{
  "head_dim": 32,
  "norm_eps": 1e-06,
  "init_std_qkv": 0.0182,
  "init_std_o": 0.00258,
  "warmup_steps": 200,
  "decay_fraction": 0.578,
  "batch_tokens": 32768,
  "seq_len": 384,
  "dataset": "wikipedia_en"
}
MLP neurons of a small language model. Each row is named by its layer, matrix (down: output weights) and neuron, and shows model dimensions 160-319. Each number is 500 + 50 x the weight over its row's rms, rounded and kept within 0 to 999. Numbers have three digits each.
A block is one neuron, or neurons of one layer that tend to fire together. After each block is what it responds to, as a language model described it from the Wikipedia text at the highest values.

L8.down271:486491470495492518497474441476475553545424459569485482544507490561530494480423546498483487579470494380524439526549505541510529395537535487573426425581437476539537520454503477552501569522493482463469459423453584496441500392454515498429485464577542515440461512485447431478463508476377498563536486650524594565460540447447489556483445558495492490459534541382404460516469513565582508474512544600551467542488539546454475531519524514476519465453503551411501493480513474465617559445401521
L8.down645:540558403500575611522542492488558479422448454444456445440409476440519504463574543544538553450538560463555494461538447507462430449505401510463405552550451543559460455515502503512432408508502580531463491486528452456494432437513478467472440434395493509472496570462490509550472497568515517521500426502554459467510469502575546472590510557543569547447528540546530458593569450541488476458493511518441516540412560500427599574545500559562455580488471526487400416484493534368485409442507504
L8.down796:572563344513510549482505492485563516585465533500559556510472526484533436498534548427516518512495478434508592496481424472480488416494555492480501504499404476570491566414545474571458536570519511519514561468419549461412499454500542485483465507481479513522488438486524396491461446417416452572424460538478529521562510570519551492575474535521455511447438489439381493603538430500445480488505463501456459534498532447425532523509574440554615515541481532495477459488435578368492569591411583
L8.down876:548510507485454546645476541491418501490565615428487444440539478482530510523534476589505416450467446437462549508528503534431515452559458567392460553535453418541494457512507552453463516504400548433438550453474554484485531542558579573468556488475510493496473508425486465464533409506410505582475535591502558579536450467478494502562431472545522536397423570505489403518498517446548608545423424523489479522525494454526490463555507505513525475444495550516482500539564552502497559565430512
L8.down1074:462482398467502492496538558434439482627509478539462502495473509569540507521379602469496488450485453539449470526559544521473463456536571473458539516550526525507424552528560524526578451507504504470492446391542445507446531483589558509557620472450542478427446512576421481511473407481508514451474582485559478472407543466507466555510478543498548516418454485472464644568506555463625512462503502562510590551542533559498410530489545553470470455475496583431501473485492517452580456542524558
L8.down1185:555443463581471479564527473482502546565580496432435494489507479549491539526515544494452528552526465497521573441497514558413482424474594449472467533446468466519466551442555540496564546544568591562485546474430545506436541591435495466475536433454454477484521496517511413497475479482439501608450429542550584494514607539467469574492467615472543567458518458487448601521516460484478479515457488551532443564485513476548468492498505525469526477505465534469544492431408564439560476565517570
L8.down1195:480490432488444493593499495534519488582420507439496491509495569595594431484476608462413489463514482502521676480427391547439527487530510495469544527454497513550448534471489548511520564458542506517500463414532598546452546574546549467469503446548477524532512527542468441586463416419450447443539410536569548432610587506488473577551527574496587581505560518463484544525416498553479494552468456480464438456525541491440499434541526485488524444402539526469512508471442618397600480625511579
L8.down1343:492455454501573480495440533389521558532437470587444542490420564576495474511542508457519512578467536464470485533559522452498489561514460421543537534610547496470505574491544456457587511554559549482546567464429471446392492429568524478568497474514517531440516509511524440556498393520463533526445476539499595544566651551427552525544473507435581545431403478439517484436450439536448488469486532475472536553592546517466523461448487501406469531507401518442549444555456465481474446463437483
Responds to: Token after sentence subject

L8.down37:436451465440452553590538569514457588459440493503588449485512502467423519503455467521579544509579480430521527491495483497413527459523547479468539492571461555405448513529496502457555461483483471572506384509512521439552533444552496479510486483526480480501482499569483531464480415597574469464506509562461595452511484480598558494552518392519523539542496504532472490455493604567589610443384444420458539529568560443494508494494430556480598501506536500490525464480469505413502415473535530
L8.down102:514574505455559444428474449481502529493562565509467506545527461446438414482504458494537567613480528425539440507392515457433502523526442535544543536505497560451503579465424542535512501464568459480530442398493491597470459515432445532402515458537577459583470455530574429583475473552495545510510500569566494485533453488401539480474483544465452508503434447502573499418497466571540471357550485406485502547474530397499477512528502569448580514529545511514444516498525557531573475450425494
L8.down385:499454543488513480486443484539503459412433569620415487466520482448460504506436480494570409486501581435542506623464432552487433435499451587418518527470490503451514484464479618484416535513475560407582527400529444534546463505516524452493521450469484535556517510494507432551468547590548387553500523467541538495605516497517484514464485374498664559570439560496547527438538478487479588544466557507578490408460548443530524481440453488564468495539514523509420549578483527456549443477557616
L8.down532:490548518582432486499595574459561527382600492523611480484455496426519532535507545527459373429529541557509489475480540441367478456561495450535567517434471421461531427510486461576586443428547473483465504430584508540411540498471503536473477500453486468466538480489473562511477423534552485506461570516490509513452487536514397485496549536500502482446574581476479596508506530436488517453489576509520356532364478498466410527511469490510414499583526523578521526511555462458379545507487567
L8.down1030:518511517500553406456522520487513605484511515577481504526522520427498499527509415558631458519454467478569498544604477537497490497552546512555603539438527481463519449506541451501432441575495557495550508508506515503555501516509529452514488498453527423552492589445514505518501539581535483539574570487413458568549537475564417494460559635572480474602484484517473591513467434445514486481521480422456432590569436500441496394580486519481510535543459489549480418623478465605489543443552469
L8.down1145:492498447542545472418554481536472590484469559544511517469576567459472454513508451458574527469516485488492513447386473495483573526575500547435519604451427499587517562491516496454584468440413529440485421455503566535511507469488523582462520493603440532494506523516443472448429506532480450461484464444430451589497555381520483457503591561474499567398559505533535519486460542605535628473516515417408450525515631489489511449500433477512529524633451530516543579489495553449470460479564472
L8.down1314:536559452572490533556493497424503580475579461485539498519483481469591483463434486494506488492565497500469505494447549460491491506455473389447499498543551459479512466559554631564454481456484430584507430475536531486543502441512526439497562434574512528445500418571609562513509500504477471482485488629478503547568455562541554499517471417458418489533612584517532483439505488499456492528516514513488580431535473364478459575477455461499579596465518452430555625532483411519532445520592595
L8.down1324:448502466454441486452434498558562545610512530494507511438523535542542470493541424495572534545433483556436513477481484438526473533517588474502384546436437513478457569542532554526506450405452442533592481516495527456547455472477471511562426541423442470614530433514391560412499504477461450494561527579526492568384514493466438506493494439486486487557510520554471503399481502616527436535510571469425530452522569582558498490548519408463445449445452535594524518491431490535516467407580447
Responds to: Verb-governed "to" and prepositions

L3.down63:557454584489539493406488576477488501476515495431562571536439530505473467511528504540504484546579562522410455497553462538529506517517504568561447533457514476480487362556464489471492513615477393505500446478510559504560544504589444492493412464578458460543576457523541493438543511566592503481451479487461512515402405390542441447454551467538419435599430489425485475533488527547524525446375603471516563488492444513536414455421471582479517524521516463522496557533490463542481536566433488
L3.down291:470503498366424522474418572499477489408536492451508495511548439495531452504512458517543444464546456544462430530503524500501525517481507487475478459517575456472557421513483540528455457570429486573400529460501518605571573472533476533426608501505504429527448501417532545516499539531588513484520442500518503538418439416550511485486508540571439483532387438491582452566435532513521466413450532500423567530539501360482488445486574514448526462495632514514500415614511505520475460538551522
L3.down381:578499430473526506499342525487505516452544558453474455437495555404596510444531568477438476597520540449541536489548503531481548523429578520482478485485451462440552546454521494564547505530404468568469533466560546487581480476584500483515546489525548478512525383493467527503531462508485511534423571660537502490515516552513585618450515469391398457464477580481561486502450498502391431449547502434392413605557421524415473552534502448472502580481561572516542438572404569555536517537522466
L3.down508:486494463405518514532434614384395486420454490564479434464531542494509436539484495476493489541607523391453519523514521532469464528538473561434435469516402474537558546469389473524556447531420503599480472391513564524553552414521502491521511478643459525499552463537512453487512506567569586484383578537582580505483409479545495506531575437493450390597498596472489438453466546378465524485430574496577424574502589411487568501413467543475470458540530508527422418506533549526601461551419532
Responds to: Modal and auxiliary verbs

L3.down15:470499497471558489449508547442506471523505370476514410552415555399509451633547478446416493524497613596590484376566469487410487438484438521419490608495502493554525459539528484531471513488453466519551524501435534510528554516499469579406505567514538430475497490505502452450419506427488540526554463560555512550465501463526481482483388535463485493477477572539513508536503394620477407601457507488521560535538442428498471466437526402605486576460512512529409572564504497589530451431517541
L3.down428:416577445426510477511531539545480483455498463495533466504483527496513401579560454597390485468468481605578458392443477466611457491522498517511493426545523605487532463581498547633528526428522554488532443534425407520512475441503526564402517501508462480565471533489501482424477495539526437537550553551517482538502566499542460425456446547494530464435468566501468534474606484502472459449451552475387497492545538483503423433502476499536537556526425540556420525514540510514511482430521376
L3.down529:427418447505512556566411520518512516485464520519641417481445569517444608500504532529454414473513491487506453511542544534482623432475479406392513590519450490471470461531578544600488470439427554479541619425534491452538629502544568576492580479511530543543509485476547479577519484486510488546558537574579509555435483489454481450531516450573592482459387520488557465479577512559529522407573507479430483504451446460521466456494509597500443513507513500547505580454567565477504477462597489
L3.down548:568602486523555457553484568509555452438509415425476462553503494414475516490475535528445486478475555593482432498439549533467666439513401515511502446458506597498440592515455498493479461570455527474455583532462554482477464430462480538499506453533544600523564455543496456532519448565534628530616405461482660569464498460465511462510465572500452481525464542477581564468587445593509495518472515484433492566501474460496447531521469506520509537506470499483533609494498525529494440551510431
Responds to: Clause-boundary punctuation

L21.down31:537588462503502438609486538444447576550595496544574557452524481489560493524401455435534470510489473544545454485604541549503543563582501531501610595461562518443579516482521574364506520558574483548445562522515539433489468496573524480448471454522506442520564530454478475490467387445469540491569483433384432443460457482510518430553524552465547538507423518502548459497445488464420586527557478527458456475491414571463587431575538508525510502587518462443496463438453497568495493491526525
L21.down1011:559503497485489505417531544455562484527511536534573418516480520424562557517429564417489530559544426564569502488510442417461566501563484561463480517566529519468494441454532522457468500438565536529453488537369489412466422543515446502618545439444489464489462473528596506461449410553554560565501481495535499564516474484498534472519513434467581467519514482460578521466528489527399433515476447584491411423451523462566518421467478428413546561484615574490505431545447461394582421579465541
Responds to: Pre-verb to and modals

L21.down14:481517578469434546437521474464506508544559485538534521421526499531499513427555495436489538549548581562440423586415522517511468492560501399557535462452494536522390542521508472549486491562444468521532532596525532534489499532512492524528547495447491546527459470447487451507556550447575531481475487397447406535487506553506420653470485445519499479585496465577532525481594477500508419540528419460581497452476463458445527444504445470402507513437537417413435501442398503523484490460497572
L21.down1598:564586449474484441429493534529479486497458524513494483521501581538539539449404537503520567441471542439437472578473496457448476529591465445595450552524584484450509467492472469481473490493413512475504528518563508507506499417449415562613470497535517471519512504513561487482438514557568447461540373470541540536488482559572408505470500441519508420512486512511506405499562534493549528519525530511462433599507593451461448531581488580517456480461497497454483523578502438495591450412573443
Responds to: Main verb after subject